Weights of a small transformer language model.
Size: 12 layers, width 448, 38.7M parameters.
Architecture: learned positions, biases.
MLP neurons of a small language model. Each row is named by its layer, matrix (up: input weights) and neuron, and shows model dimensions 224-319. Each number is 128 + 24 x the weight over its row's rms, rounded and kept within 0 to 255.
After each neuron's rows, "fires in" lists the words (lower case) most often at its 100 highest values on Wikipedia text that the model never trained on. A number after a token or word is its count.

L2.up866 [131 126  49 138 102 174 109 153 161 131 121 137 132 115 142 124  94 153 131 142 115  76 121 111 135 107 109  94 141 122 115  96 117  77 130 144 109 144 153 135 102 179 131 105 121 146 123 110  93 145 165 137 152 164 122 135 125 156  96 133 124 102 119 148 111 126 175  94 111 141 155 132 119 155 142 118 132  90 145 129 118 117 151 121 128 123 116  73 149 126 160 156 137 139 158  91]
fires in: "various" 15, "several" 15, "different" 9, "three" 9, "many" 8, "two" 7

L4.up190 [134 141 118 161 119 107 114 125 128 111 101 139 166 152 100 143 143 165 118 122 135 109  95  99 147 109  73 134 117 124 196 106 140 132 130 106 137 119 131 141 140 154 120 141 114 142 164 149 116 137  75 156 158 125 185 139 128 136 150 109 122 121 129 116 105 112 160 109 125 141 126  98 127 129  57  91 103 159 168 136 126 136 119 164 114 134 145 106 130  95 124 123  87 147 113  64]
fires in: "to" 34, "from" 24, "after" 8, "in" 7, "born" 5, "through" 5

L2.up1088 [115 112 132 133 105 118 111 101 117 118 106 101  84 134 124 111 141 108 136 152 137  85 115 116 116 120 177 131 150 123 115 144 139 162 131 165 113 114 125 143  65 136 127 112 142 145 111 135 137 114 143 133 133 123  99 132 115 117  97 108 105  84 138 102  94 140 135 136 181 165 128 119 112 147 141  94 110 108 133 158 113 141 105 106 134 123 104 109 144 127 134 120 158 120  96 125]
fires in: "s" 41, "t" 9

L5.up1103 [112 117 102 106  88 111 101 139 153 107 119 125 150 131 137 100 108 148 162 120 128 122 153 139 115 101 133 130 101 144 128 156 121 117 112 132 140 111 146 140 113 116 141 151 136 122 154 140 150 117 119 149 146 151 151 129 112 103 102 117 133 151 106 104 104 111 104 147 144 121 116 107 158 132 123 124 159 117 140  86  88 108 142 135  73 100 119 112 129 136 145 111 134 157 112 140]
fires in: "of" 56, "notable" 4

L4.up424 [ 75 132 110 108 144 124 134 125 147 102 142 114 144  86 146 112 115 138 123 129 120  83 121 124 111 122 156 151 125 131 151 147  86 166 114 158 125  98  90  94 135 142 112 127 139  99 125 135 113 126 153 145  98 118 104 113 144 126 129  85 128 124 151 143 121 131 115 156  88 107  55  86 134 107 165 125 162  95 135 136 119 146 152 116 126 131 101 120 124 155 130 150 163 170  91 162]
fires in: "they" 17, "of" 15, "for" 11, "students" 4, "it" 4, "to" 4

L2.up89 [105 141 130 102 142 123 117 137 175 106 102 141 130 128 133 134 137 121  67  82  87 111 117 115 110 106 109 139 108 125  97 119 111 120 102  84 165 111 132 109 110  86 112  86 156 133 103 137 119 143 109 108 117 155 105 106 110 106 116 123 102 144 125 166 129 144 147 165 119 188 161 143 111 154 125 185 144 101 162 116 130 122 137 142 180 124 148 129 126 131 118 118 160  97 151 110]
fires in: "each" 18, "every" 10, "per" 8, "opening" 6, "end" 6, "final" 6

L3.up548 [145 106 129 130 111 124 137 117 146 103 130 114 166 100 138 133 115 127 141  88 147 148 123 110 149 148 117  99 141 151 108 129 153 105  93 119 122 141 140 130 140 125 131 180 193  90 136  94 111 158 133 120 130 110 154 168 120 120 144 130 120 121 114 164  99 158 113 127 113 138 190 109 126  87 124 136 112 145 147 130 106 162 165 110  86 123 127 107 141 136 158 101 171 197 140 182]
fires in: "more" 34, "as" 32, "very" 7, "too" 6

L2.up1329 [136 146 151 142 145  99 156 121 128 119 126 157 148 129 107 139 107 166 129 142 115 129 138 114 143 134 107 140 130 115 112 111 111  93 115 163 193 116 150 126 100 153 119 162 101 127 126 101 141 110  95 138 120 149 176 155 134 147 131  68 114 114 135 141 125  99 117 132 171  98 144 117 133 135 147 107 170 140 120 106 146  97 126 165 139 133 117 127 137 172  95  78 113 153 120 102]
fires in: "as" 48, "in" 15, "into" 5, "to" 5

L2.up480 [150 123 105 156 133 159 114 124 140 123 100 161 158 170 130 159  85 100 150  83 143 162 101 133 119 128 118 130 136 124 163 135 105 126 133 123 125 116 100 132 108 140 147  95 107  96  99  88 141 144 138 153 134  97 131 109 129 128  99 111  98 131 115 161 141 127 167 117 165 132 123 142 125  96 163 146 110 104 109 116  83 136 117 147 147 143 158 102 148 152 148 168  93 140 113 111]
fires in: "one" 19, "three" 13, "two" 8, "5" 7, "a" 7, "the" 7

L2.up738 [124  94 112 130 139  98 141 129 143 118 135  97 158 148 127 162 127 124  84 119  86  78 121 106 141 127  83 152 145 167 156 110  78 136 166 164 112 104 150 143 148 160 156  87 131  83  99 147 124 128 162 136 113 141 170 143 141 144 120 147  88 110 131 170 119 135  83 147 123 142 147 171 102  90  78 117 155 134 139 145 121 114 124  85  86 124 135 122 141 147  99 186 114 159 116 175]
fires in: "most" 36, "people" 10, "to" 5, "by" 4, "males" 4

L8.up677 [146 153 156 128 126 138 128 132 145 152 118 112 138 145  97 167 126 140 128 154 131 133 129 118 160  85 120 111 109 110 112 162 107  99 137 136 101 121 114 144  94 111 127 125 141 143  87 112 159 105 103 110 119 132 141 131 167 157 134  97 132 108 120 148  81  81 137 139 125 131 163 100 110 155 116 117 144 111 115 175 166 166 183 152 138  84  94 135 150 146  89  71 148 150 105 127]
fires in: "as" 47, "time" 8

L3.up1190 [118  98 149 100 141 120 114  93 146 113 116 116 148 119  82 154 120  98 133 147 155 142 146 113  96 103 122 145 125 167 137 134 125 112 128 140 113 130 104 109 117 114 118 127 138 131 161 133 149 152 152 142 113  91 113 136 150 110 102  95  77 132 167 106 131 156 131 129 127 168 137 155  86 148 128 105 141 112 143 162 114 134  99 152  97  86  79 155 169 108 145 161 165 139 130 152]
fires in: "s" 16, "m" 15, "kg" 9, "resulting" 6, "result" 5

L3.up1022 [110 103 116 141  98 111 136 100 124 133 153 136 151 168 130 154 107 133 136 116 127 159 127 134 150 105 127 124 138 108 114 113 136  88 101 117 133 139 113 109 149 107 158 116 136 101 143  88 120 142  76 146 167 148 177 139  87  78 131 163 124 126 109 107 166 148 134 132 117 163 153  99 128 166 139  97 131  97 137  93 106 113  99 140  89 112  75 126 129 129 152 154 152  97 130 124]
fires in: "to" 46, "most" 10, "much" 9, "year" 7, "into" 6

L4.up1307 [100  99 158 133 144 164 117 121 126 137  82 139 155 142 128 121 147 148 173 147 104  80 111 152 101 101 152 115 117 157 136 167 117  83 140 162 161 128 122 136 125 128 159 124 104 138 154 114 113 122 166 129 129 191 106 117 115 135 120 104 166 112 131 134 118 113 122 142 107 126 152 117 151 159  72 105 131 158 200 126 128 135  99 166  75 159 141 115 117 121 134 182 149 152 135 134]
fires in: "on" 59, "of" 9, "top" 7, "under" 6

L5.up315 [134 169  94 101 132 156 167 162 140 167 132  95 191 125 107 139 149  96 132 149 115 149 126 118 144 152 118 137 130 135 129 153 162  76 171  97 108 123 137 169 137  95 169 162 147 131 138 100 135 102 110 116 105 107 138 143 140 152 129 101 118 159 112 147 116 116 136 132 125 168 137 124 145 118 183 102 140 115 184 133 151 163 147 120 109 126 130 151 122 146 133 147 126 169 136 145]
fires in: "as" 62

L3.up1072 [165 144  97 122 106 120 123 168 137 158 112 124 139 157 123 106 128 131 116 135 162 107 128 114 179 119  86 132 133 163  83 117  89 115 143 124  96 127 142 169 103 124 126 101 140 167 105 119 120 134 123 105 133  89 116 139 117 100 125 101 100 135 175 128 145 113 152  90  99 133 154 221 118 129 118  91 108 134 133 126 126 119 104 109 141 106 134  97 105 100 141 166 113 175 174 128]
fires in: "as" 27, "by" 12, "to" 9, "pre" 5, "over" 4

L2.up1175 [159 108 121 155 102 150 114 119 149 130 166 126 158 142 135 132 121 140 173 137 173 140 148 134 140 124 136 134 110 130 168 151 140 117 152 121  87 104 116 138 113 125 114 133 124 135  97 128 117 126 137 135  88 123 120 111  88 160 129 120 135 144 129 153 123 123 135 128 106 121 122 194 108  79 165 117 170  60 176 161 147 127 129 115 104 124 132 177 129 136 104 129 132 117 150 138]
fires in: "such" 37, "as" 24, "stating" 6, "said" 5, "so" 4

L2.up25 [123 214  96 144 109  85 156 124 183 126 175 143 118  99 120  73  69 121 109 103 110 139 126 126 113  95 160 116  84 139 164  97 103 135 135  50 115 161 120 123 123 141 124 101 153 110 135 150 126 133  86 123 171 155 157 125 126 141  98 131 134 138 149 116 130 118 137 123 154 140 114 144  90 120  93  78 122 149 150 138  98 138 142 128 147 119 132 153 158 103  89 124 134 148 132 123]
fires in: "known" 33, "world" 11, "characteristics" 5, "named" 4

L3.up512 [ 87 172 113 136 119 137 111 128 104 118  90 117 147 126 120 123 135 151 134  95  82 135 126 103 125 127 120 133 121 125 188 143 143 155 145  98 123  98 128 125 126 114  99 131 142 105 170 138 132 147 107 122 150 143 134  74 135 160 132 122 135 157  95 148 108  74  91 110 134 102 156 126  76 153 168 110  84 177 166 113 109 130 103  93 145 116  96 140 110 104  95 118  91 115 145 127]
fires in: "released" 23, "such" 22, "named" 6, "known" 4

L5.up569 [130 148 142 141 143 166 141 150 156 128 138 139 162 105 136 114 152 132 118  92 148 148 105 105 114 117 102 171 140  87 150 136  99 116 117 122 125 127 162  87 167 122  91 156  92 133 171 172 132  81 146 116  93 133 121  85 129 162  99 115 157 140 146 123 127 134 114 115  91 150 119 156 141 155 150 111 133 101 130 101 122 133 121 143 132 111 133 146 143  98 113 154 140 152 112 132]
fires in: "the" 22, "he" 15, "they" 6, "a" 6, "it" 4, "she" 4

L2.up111 [106 104 111 107 109 121 139 140 157 161 116 144 122 117 114 153 140 129 140 125 135 111 153 132  92 134 127 161 111 159 132  59  79 120 136 115 176  85 137 102 105 115 111 133 178 123  63 140 142 121 133 133  61 110 103 141 162 163  98 123 143 103 117 140 115 124 140 130 125 146 110 158  95 122 139 128 165 115 143 143 149 127 104 114 164 137 142 137 159 140  98 154 121 157 182 154]
fires in: "the" 48, "in" 6, "each" 5, "most" 4, "for" 4, "every" 4

L3.up295 [115 123 155 164 135 145 104 146 103 132 121 133 109  76 117 109 130  77 113 100 115 145 137 100 102 141  90  94 109 141  80 109 173 102 141 192 105 128 116 129 182 120 169 151 143 129 142  96 129 149 126 129 109 143  88 102 117 151 164 120 105 139 130 136  91 161 127 128 115 102 121 119 148 131 106 158 106 123 122  98  63 126 167 148 116 104 172 124 138  84  77 140 158 118 169 124]
fires in: "from" 18, "in" 14, "on" 10, "18" 8, "at" 8, "via" 5

L4.up270 [118 104 131 126 122 100 104 111 141 112 153 145 109  90 150 168 125 110 140 116 101 113 199 118 146 165 123 113 100 104 132 125 155 108 110 128 117 110 185 109 149 137 106 144 115 119 120 118 182 134 162 118 117 177 100 124 119 153 138 120 169 141 155 146 104 112 118 127 154 110 126  91 103 149 119 107 134 149 133 122 114 120 193 139 143 169 139 126  91 127 125 161 156 142 153 137]
fires in: "from" 22, "on" 11, "for" 10, "per" 5, "below" 4, "every" 4

L3.up1318 [121 109 139  92 100 138 147 161 143 138  86 133 116 112 133 125 132 115 147  99  80  86 172 133 148 101 125 144 142 165 137 137  95 136 101 113 145 116 154 101 115 116 125 126 176 117 135 140 162 139 106 136 163 155  91 102 132 131  45 121 135 116 109 119 149 138 122 115 112 116 136 123 122 158 180  96 156  93 100 156 102 145 150 114 116 141 142  84 147 142 120  95 178 135 120 152]
fires in: "of" 39, "for" 13, "vs" 9, "per" 5, "into" 5, "to" 4

L3.up134 [ 91 103 161 114 147 149 120 127 112  95 137 131 111 104 135 122 118 135 100 109 113  73 146 108 172  94 125 113 114 138 178 116 110 129 135 181 116 116 146 155 143 128 115  46 131 162 161 105 107 108 124 113 137 138 120 130 138 188 147 115 115 142 126 159 128 158 149  90 117 152 130 120 134 114 110 123 141 147  98 165 148 121 167 128 127 142  86 106 127 153 137 139 143  77  85 153]
fires in: "most" 23, "of" 23, "it" 11

L3.up759 [156 132 132 168 143 120 143 113 157 131 121 104 146 100  86 152 115 157 151  62 122 134 171 158 114 125 161 118 103 103 139 134 123 162 119  95 146 157 148 142 126 110 111 134 121  87 116 117 135 135 133 131 121 106 109  78 129 133 120 133 143 152 196 116 148 128 145 141 127  93 165 136 114 132 151 112 152 150 138 130 146 145 155 144  97 111 119  79 104  71 147 101 131 108 133 142]
fires in: "of" 73, "left" 5, "living" 4

L4.up52 [112 124 126 143 144 116 140 135 148 108 151 145 126 140 136 137 152 122 150  47  97 159 183 111 119  92 104 108 143 128 134 130 135 138 153 117 126 179 143 125 110 162 120 143 149 113 140 136  85 105  72 134 120 115 127  93 106 132  78 119 161 153 183  83 108 124 155 120 130 106 138  93 124 120 139 157 159 141 174 149 143 104  97 110  92 107 162 117 143 141 115 100 152 145 114 141]
fires in: "of" 28, "in" 13, "goin" 8, "under" 7, "on" 5, "to" 4

L2.up9 [104  98  72 142 163 164 130  96 130  88 149 137 108  76 145 129 115 134 164 105  96 163 100 126 142 100 143 121 146 121 148 139 161  93 154 126 124 129 182 130 111 149 144 143 136 100 104 125 130 129 138 135 134 124 188 158 126  99 102 132 115 135 127 131 128 145 153 136 180 136 103 146  61 107 110 110 166 152 150 106 117 166 154 125 107 129 157 133 132 120 200 108 133  68 129 120]
fires in: "the" 27, "there" 13, "by" 13, "it" 10, "these" 7, "you" 6